Weights of a small transformer language model: RMSNorm before each block.
MLP neurons of a small language model. Each row is named by its layer, matrix (up: input weights) and neuron, and shows model dimensions 0-255. Each number is 500 + 25 x the weight over its row's rms, rounded and kept within 0 to 999. Numbers have three digits each.
After each neuron's rows, "fires in" lists the words (lower case) most often at its 100 highest values on Wikipedia text that the model never trained on. A number after a token or word is its count.

L4.up976:483468481543470450499491501464482505490463523474501527526515458519447504473499497486482508471518474478508514502509509497499481532493524510487495522506534528503509495450500511512490503489527506493549506506515462411508511482449470482482522489507509534513510479507528508534542516485529517477492496512502495508482549541509522493492447485495525454483496474442451472490530473517512504513532514522536475451472491437534528535515495479507500479501456485466501483521519521528505513495512522506469498499446500420489524514553475460498511515514526504506493492535477506535439539541514507542548502502491562503484485542512465504509478514482496496472512474490490509532488490514478493501486472517540504509514499482518512505477553496496504483510512488488497461540524502450541504497520480
fires in: "to" 28, "the" 21, "a" 4, "visited" 4, "did" 4

L2.up88:491498516497516467488517513553459541506511525507456491483487522504505504501512480529493485533462529502533487505500521537555522477507484534500485470495523531509531503459486488536499507474504476477532511525495491478466485524510499506460523505532531489494535519506495526473496524494547522506508521461518463517510540538518514514459503502547519475477518514491483478553476479512501469538495512496466479499491553508538510479488548475525479498484501512496467515489494508495498502522514503501478534502545475523500476469482507471506484517510500527494452458501485517486528480543542480459542493474465538516495506515473467512479500542504448478499489555520507522480530502561508479500494501507555515520496467498517500480537523552521459541481495561562458490503567507455487490513465498
fires in: "that" 25, "the" 24, "to" 4

L2.up607:499489536495497462525463512482480503493505549535507522514487516511503513496506525461502521465500508486492506510517506506493546457505504517463493461504489514482514524480496480499533519518471502497502483487506511483495521493508548504517519467522525468524498478471508486510491501493540522495502476472570461495478488496499505493521532506523533478495570483515513525510463520509488493517493469473486484511499560519482495473502418528493524553542487501483503500451501429453520454481507498455466521526475496494497519497474461486515517498500498528529512473486533504470499447527460488516489491496470490456501495473516518438455492478461489496455524484464472506530528505494509496507538458501416479435484454491463512516491514510499521508535482502526450492495509517522454511496483504
fires in: "they" 32, "100" 14, "were" 4

L4.up743:521492468510476527521501498486470498495505485521482494494476521527450476504479517536512520523510460512537548486525488509503508562483507541492493477503487506500490476493465508531496505477535517485512500505484502525496476496518524489481504514546502461515547476502500508487479519489531495477488534465473485535538495526499512501529465506560485471491497482505506473532492490529467474519545468539547505513457512482483523462507495510513536492502526497468528505443493507521513562532544548477539521577498477522490504501538547480525469489489493523482501514492541503516488508548491478500526476481477528490501463462506463466487481464516529480517526462482492492484493499477445469478484446514504469449541543501489504499527530518464538481510539526489506488487528546496520484538460481
fires in: "the" 99

L2.up158:509523480484505477516481493505476540536502508511513539497464501497498481494496485494445489490509535515471492515494519496531507542520495558534479497519526471529543494527464530516551489479545453528476516468520500481511501486514495455545515564539515495532519488488495488459519530456527543522496496476518519535492506524496519522521434531527511503464466493515475482461479484522527463537477484534542512489492492458500530503513512519518503488530497527508493471491505481524473495510554522483478507514508493501494528460497507522505505524521507508448502508506453507483461503501471498521516501498503488488490463494478493569483511548457477490553500501468486493528456502539507471491515472477512488571466510499458488483523528539468504504517467543516456484485556503488493496521474493
fires in: "the" 21, "first" 15, "second" 8, "to" 5, "most" 5

L16.up410:496509517499488495519504483532534487515522552524526471457517521553483442521508512493504496491520520495543517528544518488524480513485503486496459500531525521521544476487512553472472544467490486531482502492487495490529494495521538521515523476511508475479538472484508488494522527521532502521519490498477460489522540538504494518549495480532447464488492485495427493523478489519457479513529440520472492515510532518513534491475504473475525503546529491466492493471483441537521516507482515465541514514474487487520497557530531497511477497487495510519484518513509477546470558518482537474541464484484531495501475449490506528523509470543516502472507504470535512509496517473493502487481507479518500462500527477492522542499517512499529510497469494485465504464533449507444494498485465
fires in: "the" 26, "yunho" 11, "his" 11, "metsur" 9, "scruton" 6

L4.up496:467474494482506451490500550522495520568467528485487449515497534512537511460532499512513448502541532451523531524505506555451470498486533495495476489497522481494494558499515518491534510509494471483500497508495537515491485499500498496512494531463519510484504525507500479487538505551498483462536486469495487500532522483488470479488452525528501485443512482489478526525491483446518484505518503497559496545518488457520523510494496490525494535501497508480505512476515502447498517496491508524540524498526488529483518551527486474494513534508463506481528483442438502506519507519517511479509486545471570482499498541524501529496514491510512475516506492475500486547503509521564472515482502494517518459496458494502535517495529527450524514523476496461512480502492472479453507494516537
fires in: "another" 10, "other" 10, "last" 9, "next" 9, "first" 8, "each" 7

L2.up430:511502517534498487475472502531470512514514539493559514541515509495516520516493485514456520484510489503545490521483503466485490532493536470487490483546510520490497497490475519529461499542464484496511478510486513506492489474491520481480465500510522482462464479492521535503496511505551541528517469439530478504498511465509483488492498499498516451457534474470495513489492494507479481481518438485524524496489443418460522504517494503487498565470509488463503496512458507498487478559511456482468478477509519493494505451504490490510501549496517494470489490453527525540511500483511513519484501478478532507471458479480450475493475490520462520483483516468494523516508484524475492502541443507408494513508479521490494526548511495473501498525559508516495482506489463519508533517525516
fires in: "it" 31, "is" 13, "was" 10, "they" 8, "are" 5, "but" 5

L15.up54:518558451493526495541497529534483486461438507513558465509501497510524526491463555533498460507523474499506552506483500503477464499501525504509512538533506461508510497509485480486508484483509475491483496513517495536487470495472522499511558513546498424513487479537529492520500452476516499481508514449512526524503540468487500547433472514500500499496475533527515520526504478493527492472489486518545498518486516502521484500520493497519463467493458510490513447516497504440489494518487521486533503515514494460528551504504480521515509434504491494504539492471479491514477459507522522518501530510487501502507511451477504497536498427476504520504489498522525465507455491490512515493526513484544493526508492472497519524508527481478523529526520474490502484508580504528523512498492526
fires in: "first" 21, "second" 13, "fourth" 5, "final" 4, "s" 4, "last" 4

L16.up487:518513500478522489504505487477550485542552508497496503513498495513481514510500549525485506492469510503493525537478487514463512486468516549501462483513504496462489574452504525502496500489512490474499507449530502521493536470480498511502501509541489493507526470501504482485474469524555500510460515514461502501487516517495512509499509503513493478484516486538486523512485512569464502518543497490524498451523581496512505465502506533487466481523492516506480508470511484545466523488554521478501470488532492471512524506545505469511501504499519489486483550495498476529484549505531507473523467475522491470516456469453469519520457474504503467428521529471514493482460533539511515478499506548500506503492504496551464490533531488472498520533457456495492435475531518506480497480488524
fires in: "the" 31, "his" 13, "a" 10, "my" 6, "i" 5, "their" 4

L4.up66:464522508506539479528505558470485498486466504547502540475503498507488509524489518533500477461492513516521542534478492521478474536486520462486475485559453494503497516517532515471531521518534493497518487477508496505491466517515519490531503514475510482528509465480501513499477501491517530528513508467533485491514505484539450536476491464485522472505500515505498532465524451537517491525486472466531506520524507516484564496498486559507532476516472473504521478454501520548500490467506489452488446486481500524513543495478448457505542487541561484488513487497463508518485487493474528506541516493486503502496455527480467477510544500478469519520480545473515485503482504538497507501523497518450511546440515502472535496538495529482533518488479505497509463505496535512511555488492472
fires in: "be" 24, "a" 14, "considered" 5, "also" 5, "being" 5

L4.up975:491552491517516510506528485497472498477453503499506557503510489537562451498491515488495476498512496530526513515492489514464482524508515538502494509494487503517492515497511460499523488497480523492479516496482484496553486493508497458488491515473528488463498465519477508527495448506515525514476501490487537497498531495496510494512463502514493453478491491481499490494515474510496511513507529481526552510458525485486480498490469456533499483532528454503503471517474523469467488500496476460496485487464526506488549521504569441522466546468537491512538506536461486530500533528476511526507489527478492475494501519467468478499552537505495484461496489505511517503438485494510511507534473499517503541533467536501482569504537541524515483531478478498521551542504509535440472466559466
fires in: "the" 30, "of" 21, "a" 15, "other" 5, "an" 5

L2.up33:510537457518555502477509442517502521513495523492512534466510477517492521504486555479445488490493513473501517457464483506490506510492540513494487513499452513500485483516475460504514538515539519525488511469526503519511448506486524480510498516485520521479568475519544544482474436492496535521515506511489500496509512454522465491533481488556532476498507518493485512503520486509526476505505540490529521463501474486486562451512491469520513500508513490478502474489494512547509487525537503464478475484501474486512427500483518488516537494506528470500507504476517476499513535477506499528491497544523476481501469523497478534517521491465478512491545497464555475495494536500500505516475476539472516514522520488496473536533466537492509499480471477560446484560496466536496520487505473
fires in: "a" 31, "american" 18, "an" 12, "was" 12, "the" 10

L10.up706:478529452486491505588519542520492488519491519492483510490467460514466472505505518520486468454528492499533498503499505507491478522468514526563484512550524491467494505485522506510526462485426497529468519504520526438512470520496501508507521546509543522499525571548501511470530454469499505487473478519497530519471501472498525469506491455500432494488473485519493511516480476514451473444533485478538519481504507507498468512511548505443498502524483493490502494552470470522485525515482471491468536516487490490514484486507454459518524510488535510482455486466507504461464501518490514473506514482485511509505480536471521499510502525485456538486533504470496494548496479528503495495468519497470481514466529520488542528539511489521503497493510502501473506510471489496509524503503508
fires in: "a" 93

L15.up993:534515528526506457521477473508516537511498499513489524484503485529510509550449510495515526501543490457516506528490518487502474480485538552462492536521553538460503550454513468503502495516502485511510508491485473483506512460466516515489487524483519511504494528515550498482473528523489497565522482486510454493524550495521484514494506527522463485508513472493509507474486471514475471557481474494491542516501529433503535522532466540480473511524485509513477499506506505470479458478521508460541472481521484519498507471576496492505548531536540501473479550507500517518496467510482514490504485480492506508521515523472482491493517489457491537458508490475489487490529503506523450502532503519502515499511445522553526475531539487487531512489487563534511483459483486474492513510488508
fires in: "which" 36, "it" 31, "that" 18, "they" 4

L8.up828:500522497440479464495522535511454556485512475488537546467500516518482535508503496509455529444470483463478534499458533495483515482487503544469499528499499503521508488455454501463528481500515476457450491480474503538519507473502534476521482499525506480491526486475505487492498484518518506514499527475473497498487536500514475535472494537500524489485507496506524511515454505514502510494528500493486513474467522526525522520517490480532471517496499488495561506511451556511522519497470506458480412474487521503490463535464462481507485490485507459501458476475484472485476460536511518527543510535531504474505502532489489527534489553474463533477480490516504514493500508501481490504468471464488479488496467513467495514488565528495435502500490529521505498467486494522540535485487501
fires in: "3" 16, "2" 11, "4" 11, "1" 11, "5" 8, "6" 5

L13.up65:508528505520536507516509512477481514511488492522541516532475469490490504500486541469466496492502504509487497487468491542501456495487521505506474517504507470492533522490482493479578503505560482487501490501479483472501510494453502502489486457543496510486532501539530505548528452567495491546498481455492534489534491489497503500491491496529505488479516536489473499504479482489497491511549534477509515517496437450544538489485474475517504479486483492491522492492460544515521516480522475500476482524521485558513514483513478433515481486479508474490465469468498466526480507519434523504521521510434499487546489539530501476448490496481489479499524468493510511533478510506513536484536536537496495483485528512536497528540483521524509524523479565523487501552502507468468489474506527
fires in: "of" 22, "the" 20, "his" 7, "divincenzo" 6, "other" 5

L2.up1000:468467459499499507459503439499463516544518526509473509494472482480475482486514504494542479502523498520545495513513496522551461497479480480555499517470540488498505546455482524504514453503516513475537558509503474532520506517512505494501514479473530479472504544525513470518496510480532477502508504525504510484483514514512523503508481492456466482471479515502461497546468455514488455473561526496489502475480501431524488535496470485492524486500484512472522532500484515503494477543519452487458528554491483520520496537523512480510495480481472501476482489489460459501474562484550495491511461493501519490494497478484528536478497460520522493474531465466495494489487493535504448502534491521527509454463476460481471525509493481525499518463499487466517536518474499481524503514541520
fires in: "his" 25, "a" 24, "the" 21, "her" 9, "an" 7

L10.up875:494496475506493472486492489537449503498470506492533511532489470496498530520495512496434449442510473502449530537479512536497514543496484526511471515520521484471504508498507528489466491486502491487477533517481496533502485472500468491437481550484565464535529524493475457510509484516524506477546487497542490534485557485497480512531485482531497516469533484480467493499486441522483499472491482522461540485519497518501497490536471497513500471509478457498548496483485517532449467499497499500515503450488520493539488468492504485509486526474536518474519528468472510472473503515533514525478478510508521491550451477474493527483515489507492485505447504479528502503479562508465480482502478490486507504458457484501495503476506520485474473539529500527491477524524478516564551508505488
fires in: "first" 17, "two" 11, "most" 9, "some" 7, "three" 5, "an" 5

L4.up905:527512499556506482532538490535486468510504510510478520498542515489520523507486514524461465507511498511495512503504496518510492548524540475501468498486477508481498505533509519507489479524536465524491518519559492515470496484523496492495498471488511499552469479464507511510472461494452518535508454513502492478509530498525467497499486538488531458488496518554462505494512503497476510469509472505518488503470508492544511481470447450505517507501522489491516487512514524517520533532532479486495486523458514503479454501441490477509565500502559516496520475513511489515553483508495526493487557516503508519546464509481490551474479473448497518501567523488544486531494470495511503507512447509465517516469519485483556507568494537478518554498493503460471459488481508501516537499490485
fires in: "a" 11, "to" 11, "currently" 10, "as" 7, "worked" 6, "position" 6

L12.up778:536511448474506484505506511510461533519472516492509501493542509529513545499496530558498468466486496518460518501474546490469493510459498522514540537552544488493498509481488497477490440487482526513451526500507525466504504488483525474485500503481512463477508474481499483542519504485528522501493491490465497497481520469495466505465483494505458481495473500470515451505527490498505480524507510524508528493496527484495492520491475508516484500449483462470524454514567482506531508493504503468542508572498495483511529527539488468513529474543522496476467521522493484515488496499500487500535480491475518519545534459530461475473500453473517511497475496472454493548474498536546504475515513477506554514483516475492529481538549521472499539504497516458499495516498486484488424527524502
fires in: "the" 24, "other" 9, "new" 8, "two" 6, "of" 6, "as" 5

L2.up179:494478470504467475508501485486466496545528504455501523560448452502489562536462498479470503456555508496535518560482495510566543513508496493468474515513511515510517503482504471476515513435493474492556509452485483485511450485477507513498520494510500485507541478504509473474510525492487496479498502459512509516485522491522513494530488495519506468501475501518494476493497482528505516512463540474500483534496480499494457482484538496519511496480486502500456496489520517468545483521489472465491525519509535505497533486489537492512494499447501504489508533492482468470466501491482532537473487490498506498464600550445542479494530497500491478497509522489514497531459506555474466508475477497509499502466533499515463493507480552507473486489470502515516507501557483482521482526504487
fires in: "3" 48, "4" 21, "3rd" 5

L4.up98:457538450496515498535529466493504519489507529482474489506509519525470500508479561513499488465491505482535510511485489531517501507514507518518495520531489521571482465488495491539534492460508516469481438495535463458509518490475461499500480493491524463465514501525468486491535445486522551508468484472529480478474531488485503503486508468515479501488452465509499515519460494523496467490533492498563494513500541487496475496505504515467479528535468483500469482557459495555486477533508506482523513512521508493480536493499526455526521540509516472516474516542533518473444521520493513497499515514487458486548487539495499494533494480487476506486519543459505463522541491527482505496499523452480508467498545472493497510541515528495533496479514508548522488486513531477499528510541466
fires in: "a" 91

L2.up498:487498511538538485499503544507503494468501516485515494479505524561493497526516507488451455493501457454483495503507503514475487506504516494473470503487480544508472484489492536479540537487541491499543511478527477475501473533513532483515533507501529517495502514520533515519512515529481540482482495497477509519487502494497487494460502531512533501497537481518506490525533462467507475433513494514511529505525465530526571486505499540501558531526464489476517481543497475490499503482470509478479502468510476472530490546500475481516531479473534494508517464470536468528513498535480464488568499505479477477513465503522468511489533496500491494514473526476541509511509481469512449497485442523485517518524508492493485475530559547553541532525489472533520487488465538492457525467461497
fires in: "he" 43, "also" 9, "a" 7, "the" 6, "and" 5

L13.up705:522442516492510535518462497497444463488506493468529498493461541545481489561450523532524485452513463529530526488505495542539474512501487510464500504471501504528485504501502491489533473432466503505501479490492518511456474505489522485512508522472527483491517492497445522483479501558531495484514498510521523475522506522514496518525514500545471484526532469538498518540500492464500505497466442512497506465415502458490496503512495492526525497514516491467523478486495498520495511513501461508469512519477558471498492499524495504517429511479507539461478534446523530497475493517544488490506486489504507514530442537535504499498479490497497505451490493493500523493503497464522504490493471492485486514454497490463530502526502496518498528511515504525500491495545477542460460551487515
fires in: "the" 99

L15.up919:557463550539507500505525555471478502489496515465463480552511525549530519519503502508462486500537487500547528513508506533477495484497493531510504539498505525477523519498522475465481505508516474477499506455541470518497506464513544491490518522504471512505447478490513443483446507515550514535512473500514484490494510498499504512497499555515471491473515479558450495526471521468450467495498449451529497501520495482491510528523469506502522527512511484478490498514496491490502499489510484456483450553479518508535479523474491517513514520504519508560502503444514469518495520516546502491496505479486509518527522484449490485497496459498520574513521484524507488520454495483510506485519504499502509517488484463511443489520518524478540566532511489496508504522511466499457499509479498
fires in: "his" 35, "s" 14, "he" 8, "her" 6, "they" 5

L13.up476:513524491484498474514500520459502526505466546517488492513536495499492491546524476517537480479538488521522518496520560534500520490435550546511491501541504512464510529465497507471502485472527481517491525504485515512520502496487500500486499490516520491468528461503546466532496500532505515497486498513472487456482553521477507525464471493487475485498465470475533500535490530518524483525511480524539543499506509506519481504483497502505478464513458488482493485491495504501479506484507511472514494540483511533513541541510480501514498495515516525512470471543484486530447504498500500482509504530416506471508485478514518506500506446507482497461485477450483459509453536539525511477541503481521533553465475484513514520540560527462477550539508498508494463514549468481492461546528506
fires in: "two" 14, "three" 13, "only" 10, "first" 10, "the" 8, "one" 7

L12.up316:495521452526482496517535477512497461505532507474526463485512482485503494468495498481481484465518503470500522510481508515460436466495503513533504552541519509531502502493447529506518457538509528500515503480491527437501501498485499510491494526518511451519506503516454510508494453513509532565467468455534523455481529497504524519496550502513496455486511533497497502548463492534495475505506515520522507507517512493553551547525515477487466515544518497492484456523493524533533483495503496478494459470502463520505484520548528503513509524506510505480481519505492507524509511500481507508520521490459497470487470507500486494500443477513481543487482554476503498525513478551505478491457537498493489510491498451505534538582498514489494523521520506487552510502483461465494519505553500
fires in: "a" 93

L4.up485:501527500487520468534506529526502492496483506500483491449487494512493516500507508475473511474501507512490508516466490542483514492442506476495489500509486500485511529555510514467504504505526535524503525483506483498467500447522493484520494542458543483541494476481512528474458481457542522499503470473549501513505523513535479497469507507508544492485502527479511515521514497536483493492487518503527496474508490528502557531510520530520532491493513512493538446476535468492476536502495529480528514497471497520539506462551439477506531500542521465502521484468478535503526496475451513498543503515497513457522474559522474482477499494493470519520476521439452504517528482533492509507526457507496538463472531497459522451518531517463541512496457545507479474466482504545514523479473460
fires in: "a" 33, "as" 23, "the" 14, "an" 10, "appointed" 8

L10.up264:495545521465492484513525558483497488487473531504502523491513506483461498569496495499466483460507500515521526480500518536470489552479503487487474518557485511492481482494503487472521509513517496510529482503534483507495478490471471489521500541478567476507538450487533496491501500472496506535521457518558489499494523513518472564480533470509523479490514493532477529524521468525473496539481489543534508481494484515523527514514456537492527527523512499476538508436519499507522510493490481484486467492461500529510479499507437457503519500524540517487502495473501501506488524499459521495520497488476549525500462511476512468493559500493477543503512536492510514509475456512531514511520509498496455492500548533480559508512518553456539493489480511481500480475485524533524534484503452
fires in: "a" 35, "the" 11, "an" 11, "became" 6, "as" 5

L8.up962:544500484492505486517474547482495466491466519471516446490504483495466499475519512476485465487537479515505489509518525546450533480493505531506493516514544516506464506488510465481515515498556535483534558437474519522517509480478546466519455526513506499513491493481530485461465502530485483469512504516527506516473498519527475489550474530507507478522535502504485520525497513541533469454449554487503511450467514537490520493515487524495473552522488500499518432497475491492482489510531526495467447527533505501538494494501462526522515524512528507504437531490511490533483500507471473479508502540496516462529507515525493520521464432505506495488490474477503475489512529470530491504501501484476478489478526486555487486498541520492487516475473478508483495509490450491479489546512482
fires in: "the" 24, "all" 15, "alloy" 4, "a" 4, "he" 4, "two" 4

L4.up65:497419466541507477521490482540490508491499545524512490541535509518539511472485433484488497473515476496538485531508490482503566495460482502482474516500468505506493489464557503501522509500482474501491550521517498483525519488515520530504491529527530501508532510515541520523469519483509449509503492482528447530476542547491476518492501508494479492474531521503495495554509461496489492503492494501497478493481469476527519533497504507519476519498521498484456522510484519501440481479484501508504519529444516482527503580528483553516507495493540540484512496499515528502501510515534438493475479482531497462534492537501523507482468506522497514505509467501483552497506450503514497504473500485482520528490523506521482547504517553517451525472540523512496467474506498441489518496485495
fires in: "the" 25, "to" 24, "at" 19, "reach" 7, "reached" 4

L4.up712:493530508505522469522515502493481513508494553537514526460526506465468538536453477490458512535511543492509517500480503500521520506496504518497522489523491520504535519479534522498475492513499470432509481453523488484522507517454486535457490470522499476521526495540523458451512535456515492512504532479493526512493514510537511536450502532497538502503458476468500526497550494498485508548530546448490484487491538520527514458533513466504495488488459531489465483508453492509501535485451509494500481511499491500523495476507501493519504548507540553506557486511440493521498539507486491498486518484512489481512516540482510493440530518506459468515528516518481518527560529489543469505475497535521501532510488505533487469507524528536500472486459528481485503491500517492485487467499504
fires in: "would" 28, "to" 24, "can" 13, "could" 7, "should" 5, "not" 5

L4.up617:500545502535499480536456498496503535507487510508488525477562498448494495494487552525439502470467463479474511479497502556492524529484514533495497513538523541558537556536477491478514475503495513485483480518448520488509499484479494533474522505496466498468478483538510505502480469506529560551518508476506491494505533500542483485504498518537526483461518460460499511491464475505504486574508511478481502511485519494523514535493458496519465470563468465499523499496475529515548476517499522495492464466469501515512527457516516450514497519489480488477521460513477498525487528527498493488532536545475531499508532465504478505494508489479509520517499514493508497533501517469501508483509488489501472508507494487452459504552485503514498539529472496488524515510489541466524467540522518
fires in: "which" 20, "of" 19, "that" 9, "other" 5

L4.up350:507507484500475482505524502523511512479520535531522523533492459531482495571496520507487471477492509520469554486524559511515474526533501531505494536520565465515528527484504477472531461518514494524505524503508491518537494455505474518490483521528504506465482500537510465483499465489478582488494510454494524531431481480512486478550448500511543476492476482499463481510522481524483482512494516505499503529442514478463515532495514490490492488513474510475478487505523484541507526465533538449455485541491526501541524510479483501513510525504472484494514498488477495513476491484538498454518524470476516478525469489483545476494525488489510455532480532479474486474500477511517521501530472511497487537445509506472542470536525507499501526539497480512500488491516484467518461514539503
fires in: "s" 28, "most" 17, "a" 8, "of" 6, "its" 6, "the" 5

L2.up106:513512508517514509517492519527468506506466529494507533460495454485450509504499511512479477483519493480494515444517484521500532515484534480484482514507473494514502503501453479459516480466490500510555493500529506479468461468474456463480516547528536468529521461482504499504531467550530557538525502532534513552472510479514491461477499490482503502505492469501491473487497497514516518505507543499500525447496479497462514462495489506495511493522509508490500482529520513475515490501517470490481471496473497465466484497570453477515544500476476536498514499504482547515487501510511505543551431511467548489467509496453473498488531435521503544463501517456500506537503491493484535501538483472496491509442516468490526521518506494521562518483494464493488500496483475552491506515493492
fires in: "as" 55, "the" 12, "a" 11

L8.up212:489515494512498507479544500472469495582511515507518514472505499495466505486497490510528556486507523505501474514516534486524500520520528504468471506491539536482509487472498473477529469498464487456512514479494498534481515491483552486489545496512487480537493488469445477513534538528504512494505493478524527476543484506508524487503557507511511467486489485515528450509524513506506507486515497477491506495502536505467477508481508515566534554494519476503486491472500486510510497493491448519457485522472514536449530514462539487517513478452475472519494459467520502487559480508415495496528522522495508516500531498484480531517492551503479500480473469528505482487484493511518507524476517438503510531485484512483553490520486540445504524472473466511453467485515505503468536544488507
fires in: "3" 36, "1" 11, "2" 9, "4" 7

L13.up412:478493460492524463493484480482467486479509575511496462486497497495513517520499522506480466473503446486515540531486505561506502517511489521496494490553491492489499504448482524506490492453498511500506509485531481522472489531519505487510529520498508480540506534500519483491494470554564502500468479464498493484514510514484513464507480494495491466455490457511510512531444510511473440443493487476551530500523511512555532551523522528503529530525478482473533509514503481537539488516518524480497460538538472553515473487555497452509497534502528496506471512497515492506528515510526520484492460476466478490523474483507477491513493460486516470501509561455470488516497452507506495497528504483501496489510545511527520512521533493480469548518449481505491494532508494463498497532480486
fires in: "a" 94

L2.up368:486485481515511477467484507462481492525500519511540502524510493529474466457493464508497506489485491509516527483528482489524510469502470515488481506498514502504443554487446527462446542467468466534489506503519504499558466493457524506498488464509520470490527510548500516497493477477498516499491518449447485533492515527508460475483454492497478490443507518487498508543497468527517469468506520433488481449516552474461521499463486492512506474494478506519485494523499523495510481511514496533514518561520509510514504499519515481520492494495515485492523541460495505524483502508542469492490525543466521488530515519519545522489461484538484473519519456485498522535537499514496497505460525491498510476505467485487473567502523517507515494421535480435461496488508506482489504529507508
fires in: "the" 40, "with" 7, "doubled" 4

L2.up571:521479491538496474456513475483484553530508523509488490476473488515487472468500497481521470516490528514484508523519509504543524498509493530497438530476522527528530504496492461470503549495459512503534456495550432506440474456519527508550514503522510461556490543488541482480480519506513535471485517507534525510469489499509526528494471532503485489495477458507525513479533515497513479500487516509485498505457540525469487495536512487541513490493466515500515503520512500490499490483502499491469538507470518471516543507483547457507501492531475475509489527510493491519470493514485511467557492452463480465485491469483503513498492470500523481485509463492532490538488479533494450508528476443492477481484501461479505478541519518468455531500561470525490466468500494498485549509500468
fires in: "3" 21, "4" 15, "germany" 9, "5" 9, "romania" 6, "japan" 5

L4.up497:470500452498532494524500471492497472511515514459479487499497502531463492502471547492511473464506493484540544517493514514494487509511547518513495541541482474523510484463493512527523456491515531470471477505520461494492530449479505501496480527518544457477518506501469496481553494505535526531474484453527494460503498517478527501462511489530515502468461457497502514507464495491476498501536479514562511500504518497511483518497506531467479550528447506477474479550440513537511485556486510481500506534517472524481518488534516460520507532527503491501444520546533503486463516520512526509492527490469474479546481536496531516539516477474481523498495532445500465511521487499482502499505485477502536487520545498487529533548506519502517497475528521523535491515524550477472499487537484
fires in: "a" 95

L4.up812:529474532517483514452536490498469491485478538517522520514507519535509493487474495445513553479512445532522518548466489498531518540484516503534477540513518533473500503476523515553498485472525502521525537511498494524569450471481566490470497517497512478517511498500487515516519497517479505485538459481464463542480493528497467483546465514473505484471464524520487489549524482476498513493523539514470512513535485477478496521486523548520496503493475526498496457512562538485496509487529513520527486493526524473528472533519476501526552475498524511483486473458540514478535493547493479520456487543485483462486466514486522505518466482493478528508521505477500511520501481497466483511512514524474480522525508458494459537534494509508485522494529476515536515477485495466502503483523469
fires in: "the" 22, "in" 18, "images" 10, "at" 7, "35" 6

L8.up258:500531485519475516520484497512463530488508539479517507486489509472522477497480473517502502557530523506505500446496474483514475479469530511494486525480497481483509473429493477467522509501485496483544483494537490485483475515501493535486530500483499476481487484519508483498536475493524464478535528465487461522523494484508493519447512514490511521489495567503529552552545502549539471531450477503512511492466489449513470532493540494481492478463478529499501502490542516480480479461489504500513491512501514493534533522511480517514505545498492463500516524480490540551559517469559503518477443493483426490470478532486471510495507475518518555492496508480542515520513458475474468542489504503509482488504497476479503461479490510508507526456491519508509445476495487514474473521493526
fires in: "lab" 47, "final" 6, "west" 4

L4.up696:492487538489507460488486495490471531545483506480496479511519497444501482494481474505506509492465457525542527459490517520478484489472524544494511505474508511492485519491467504486488519531521535495513515490471528486521485436512506494473481446469565497535515458478533526495458478507537524514508514459511484508559524517499513477440491482515490521463499461509497474493536481488499457495523518511501517521525516487487488492498428462532473526515472452498508496499470552512516519510504481480449493508466524461531483499505493480502510518488502475482499518484535470525500518509518521505471497533492522492551502513527499490504469499541482542440522526446535486482453498487487519508537507497460506458544471452491473533544497497509540535553512530482523502527516513496497494497513473
fires in: "a" 16, "with" 11, "some" 7, "while" 6, "an" 6, "amount" 6

L2.up431:463468444517511479519485476541511548554489523516512479504552529483520504521483506474537501497520471517455512497514509516487500491494500456484488482502510511483475505522476455536542493481452465520526474455505457520493496506506558527498493520466518440495476543483524485495524546508515456493471517454531530504528491492496525517527495472472488475495479481519484540571498502512545463484528490538469487530486496458521525541467499498521497507511500524516478479517495509460483493511501484532489524485511491503525543521505498516524539526555491496545549509478547495510518514513504518509503527501454475512525478507522541526500458473543488507483492495479508483517481496526518481508530492473483556515472508492521532504473518509506481507506527566509484475560514486501503512511544488
fires in: "each" 26, "one" 22, "first" 18, "per" 5, "next" 4

L4.up0:467507471495522498515494464536477533564551507473499495476539531544480486455490476503501505491499476530566495506504521533498498497451486505511497461504495513527511487497510501507508468460504531476518497495502529479525478483496524528494465516525503502497491528492527491498463520535505507520542503432505485488525484520507473531514495468533498462446488452476476540521473503512501436521516454527481545546438491491530489495515495515508498531546456531493490477540522526457519470530489491507535496528531494530503510528532485464522485506461517529495488515484529501495507540540537474486472479468484516461502494476503529551489467512517491521459504504477485518481509478534503517484512526521526520521485492497474526515534483489504474532488520542533519495502567487503462508542502512
fires in: "this" 67, "the" 23, "a" 4, "that" 4

L2.up348:469506460497515458527528467502444523499474537475493476499489467517478505516507498497491512481500512531505489501519495537497517541496500515544469516554527522468540463482500500534514477539486550513480549524493449502489496469527490509464534540457487493492534512534517549494521502451485565464519514530504510531497532529510506535479491492508506508487450484512463495479519465532496491475513540523550455459465536477492497516479507499503513495475500507459503488536514451555469510510513508488488520497492502497493514515537497492496529500486540533439480502506463506484522496480511479508544491516511509468528482498484482458496453468518434486467520521494522501511454451513475527501525482477483518508448536496495499519518520510485482481490530519467484512477514493501507475469454477
fires in: "a" 23, "in" 18, "to" 13, "the" 11, "as" 5, "stayed" 4